MLP neurons of a small language model. Each row is named by its layer, matrix (up: input weights) and neuron, and shows model dimensions 48-175. Each number is 128 + 24 x the weight over its row's rms, rounded and kept within 0 to 255. Numbers have three digits each.
After each neuron's rows, "fires in" lists the words (lower case) most often at its 100 highest values on Wikipedia text that the model never trained on. A number after a token or word is its count.

L2.up461:133116073153119087183128143175132163117111125105112143172168137161133109081118058109128130125144136150144110126131155156108127117168123084134100158169130098167162116130108136115108158113153102079163137149162133134107148158110147141092104145151111129085155158104135119103114103172146114124144119133073096130151143145140092139121113124133132121110103102123153107119111118115089136115112
fires in: "united" 66, "within" 5

L2.up384:139120142115093113125129112095091132141147125125129155102115115131179100121112141116129160132130144123164088114163159125134129100141132084156122121088150144142117164143138148137113144142098132131143131185145157141106152153127111132133108154109098103115147123111096165096131127133138113148143117115130147123167121119164101085144148138111175099139132129141136111125121165135133072127161
fires in: "when" 21, "while" 9, "way" 8, "often" 8, "mi" 7, "length" 4

L2.up1487:141156112146121155150133106119074138133139145107160163174137112081107115113146137112101119137129160130124138110154117141094124128140137097134109062137133101136112150137126133137129122118149143098093126096115088128118108113117096130131123061100143130115129135089127061120141142130093135123140106117137109130109110094106107165084101136140114117175155110151157152142074124110123124116147
fires in: "early" 32, "later" 17, "long" 16, "late" 9, "high" 4

L2.up271:113129131115090121114111131136115123099118157123121179136104145166117127116123120164106102131134159093158136137147156093109094156137149152080172122131137159130135159146111128130141155131118100187140125127147109091097119119149139171137099105136150147162111107092111100136145119118162125157131193110129164142151150077130114140136138145097165143116124103134088099182175119131109143140062
fires in: "released" 29, "built" 17, "born" 5, "opened" 5, "constructed" 4

L2.up2417:132144119132161161137140118147124116155151104158084132112109082135123130127123131111155120116136127159111090094133129105109122129148084136136094137142131127109145142077128150157150126149163101117107092135142145123150128143108135091094089105099157105103144147109158171112126144127099116112161104098146091071107119144107137107156148138115163126139129106100107123141128139129125164143104
fires in: "same" 26, "due" 15, "similar" 9, "such" 6, "or" 4

L2.up1583:176102163106162152144144094118112125106138126166117174125154122137129138152124142125161128131098160134139080103129133150163138129125089167160122121124131110177165139154091116208103140168083100148092118127115128135125113111101129125085124125113138118125144135089112145130155123105137118113130152101151138126096080117098116132104132154094124072101123186111144149121130121141131145151115
fires in: "born" 31, "career" 18, "history" 10, "date" 8, "age" 5

L2.up672:125141166123135106095158148116166092161148122126100112129099118129128200124115157134143116142105137115128129110101144102105091140112073108109103155128126130135155145143149146085145163145113107114088146141129157145127114117151171159142111130121114116127121130161135172087094140127125126119099154115110142089121129145111105118115147134175123118083094129137124156107120116136117139112116
fires in: "former" 14, "new" 12, "country" 8, "future" 6, "type" 5, "potential" 5

L2.up19:158141120152154114112126126144131141132155072107117173090115153116126136121126111116147132151174101097128128131125073138100066119166067154117162113101123096167155102146153139137147119133158114136139124164118137146140097114103143136112125122110112140160075078154110137183140136156146141154110141099159154103128133099133128103123139134120144142166137139161188112124143136119146088117124
fires in: "two" 21, "married" 16, "signed" 5, "opened" 5, "born" 5

L2.up1886:134175134147102112114122170128091157093138118112135120179104142118131072129118142139098132120139130121102133152138136128091121078146153175127125123131118149133104155143125134125140180140135147124117125142088128147153133144103180142157142122092135080161126145134169119113163134179148147134148140102086108177140133118147140168096182151113112154155116119138125099129139140098127152146126
fires in: "written" 14, "s" 12, "km" 9, "film" 8, "built" 5, "films" 5

L2.up121:133155132096104154146066154133118128085066156138121160162119166110106163160105132109110131142106116116113102139120134092098071128070086115117116099096114146132160126157107067170127081133098133103083154123112098137124138093135130147136119097134133083116126152118104098160150150120120138133143113134142124150122135054094152120102144086120164168167107101156164141155097155151178154133158
fires in: "born" 12, "personal" 11, "children" 10, "women" 8, "child" 7, "love" 5

L2.up1109:141118145134121124143101124164112159142140100152145149143100128121156100097094128159134141128096109124132087143147092123115076122115084152165119122149104104122159153126118125127127123104122120165113106100133174134161134122142138096115082173175131112134161118143075156156127142148118167182165151103132141142113145142102121161151100057165091105131134157139127130122079178119188126154078
fires in: "1" 18, "party" 12, "one" 9, "utc" 8, "as" 4

L2.up1202:146150145109134147134108129119120080073159111093112138129100131137100125136101113103144105140124120101126100158102147128146114091147094117156135138127152113142136114136112136087111157150115121140107152090144105158105104116104122117128145135118143135108144126132096150145114136083091066125165119126131144154137211124129109124095161157106106187110101153169149096141123166122113110182121
fires in: "born" 36, "career" 12, "life" 6, "nationality" 5, "stem" 5

L2.up670:094161146133054146148162125153166124110139100129112144124067130114134146162103128158146138129117109166135131104123115149144124142137115155163108100171128135132111075119166127113154143169131140107081155102106141158143103193125132121143121126147117132140125113093133150154137148121104157108123094087139132121110118117153098072134124151161111158123139141073134134106151114138137129127133
fires in: "not" 37, "t" 13, "to" 9, "draft" 7, "longer" 4

L2.up2107:135129125116117116172096103137121124119108109097110152156078139145143124141092156140123108113128156105133165130138106113089094140091149124141121127116154141116163078144128146116136152091106131133138102139114135122152130164151123119152127131128111119135132080125105088124136100116107128121150124165167082146144162123126119129150157143121110129140112135103121174126116176135122102145130
fires in: "not" 22, "more" 21, "too" 7, "very" 5

L2.up2194:140105115140148072160126081127164121165116132122139108110143131108090112118112111143137156120171158142113120077113119121160157086144131081114172116114107113130164125103122111135152111110095122115136107112087144135088174104138128161103118114122156134150156148101134155165122128136122151107177127142116114129101096143143137126142118099129088130168134198145132160157113127133121120126081
fires in: "in" 50, "by" 11, "according" 10, "at" 8, "for" 7, "as" 4

L2.up2139:157117139158131118158165128132127157152142121128148091198124159130126118146101103110136116118103143102108174111136127131116085076074084142127118131115111116140115134151093134132149120148140099104112127122148082088152134097121095138125130081131105156125126156108140094145153087147116153123138162150158111101076073078107130172118135107153115099144084150103102117173153086106124151134138
fires in: "career" 26, "worked" 12, "than" 7, "over" 6, "work" 5, "served" 4

L2.up1693:122110081103157155125078091092154104168180134135153124107145136146138146088095132124098141117149139127114115090183145181133145106133098145078163151123089144168122075159119160108161145108119089099139137139127143131134120143141127133163116137143073154126136083143113179098147112106115112106127151123154124121134096133125130158144120176170153154149107167155120156168170121089140159134165
fires in: "such" 45, "zodiac" 9, "mathrm" 6, "7" 4, "coulomb" 4, "trial" 4

L2.up1281:107139098133163136130102101137153131109161137133107153166107152125135152140102135124109128113103120090146089125110152135139112169159108169088114122100143149120155137109154139095150130128051124148136165132124120132128142090150111141164115151145141128108141181118115112142128188135156133164171190082172086094085157129108150123167144158063113151130112141174110130119109116124138126132110
fires in: "those" 21, "these" 19, "the" 19, "place" 5, "who" 4

L2.up1676:118101120116119141170117139169141105139165109121100104116142117133143131085163145163144165109149161171127126095149177147149114119126162115142110177123098098109112170135131147166137153139152115088114091136136109108159101074116110124139104115175150135147145108111139133131135096121088125085134106153135110098126137122126103135136168096141128105153090125167182142144075151151126126102139
fires in: "each" 19, "by" 15, "draft" 8, "against" 7, "per" 6, "třinec" 4

L2.up589:117106131143093126126151121126145125140119115131126136126116102121112140135125136136120107150139121131112143154137117141114188112159131175090151107129113130103149117124108149097098133171154105130091080112112123168118128191165131154116135129140141111144168147146120077115126143158119108122135115139086104135138147180179155136135083166120133093069145105132133160143150098154145124127160
fires in: "v" 18, "directed" 8, "they" 7, "pp" 6, "weichel" 6, "starring" 5

L2.up1450:126120126151102089109119142090130144097117130149104136108145090119131096145131085130123133127189106143115163122117124119101126145182173113092087128131097129160144091148133092131163146132155179189107118150105159108060160140157145097181148092149114119150089101093064148109125136121132119123131133132110124086092109164146071134077143108121095081137127140121107102088125142127175156111104
fires in: "on" 17, "to" 17, "in" 11, "as" 10, "inc" 5

L2.up132:153107155110155128132105101121105123141115123102111128145121156133111132147147128120142095127121136124138132102109129101106142143109165129084137091135116120134089133121147096174115149150149085095080119152123138151129134142093094160145163101140110043164104129066112145134130123165143129120171102150147111170139130109149126127118177108100139139162137123132115093099108103167142142117106
fires in: "born" 21, "children" 9, "son" 9, "life" 7, "www" 6, "née" 6

L2.up1661:109148105134109126117134142129107178121154083143110109128130132138117124152126127156155158111126163136114121169136144130111097126142107143081150120116122119108146102120117127140183114114133081086120128138147122121078095164134112157125112097110115111160130124150184118164104085133082152100132151174114121140128156105130103098118096111160159096087132068116098154105108128107118130126086
fires in: "al" 28, "united" 9, "alva" 5, "two" 5, "genome" 4, "season" 4

L2.up1861:115138136127128140117088150128161129135111051138164144130132079132117111101110156131095159119121108171098130135143135104102127173158100129119112107152131115122189121108142171066134138110089112148118174138118125146087141162098127141100134091112107137161098074099093134135145120127118128149174126154142135144112138130132077102162103121123112134163131134158102135140107125158125125118083
fires in: "the" 99

L2.up1002:149123144126107116143155134161125105149133192116112091106107113139099142086113176098156090152164138125169133162135151137057128105112097186122134150138131127137135116173144138138132144095147083122152131141101104111134102126135135112119150133161127162140159134103125144117108097138119122115141103097137127176083106123128117131120133187171142107187168159138137131147171135146100154106129
fires in: "same" 18, "later" 8, "species" 8, "from" 8, "latter" 6, "also" 4

L2.up252:153089130127161145140113108114141122163140175077181165126100144172125167139118118139161098152103137119131085112117193114138131126188155088183128141127120142112164152113166130116087141119109145117168177149134133055091133164091122081092120128149127116108131109122114143109124116099090078122132103133137140099119137142111119109134140148123165100119136127105098156140112093160131088097137
fires in: "to" 24, "than" 21, "like" 4, "despite" 4, "from" 4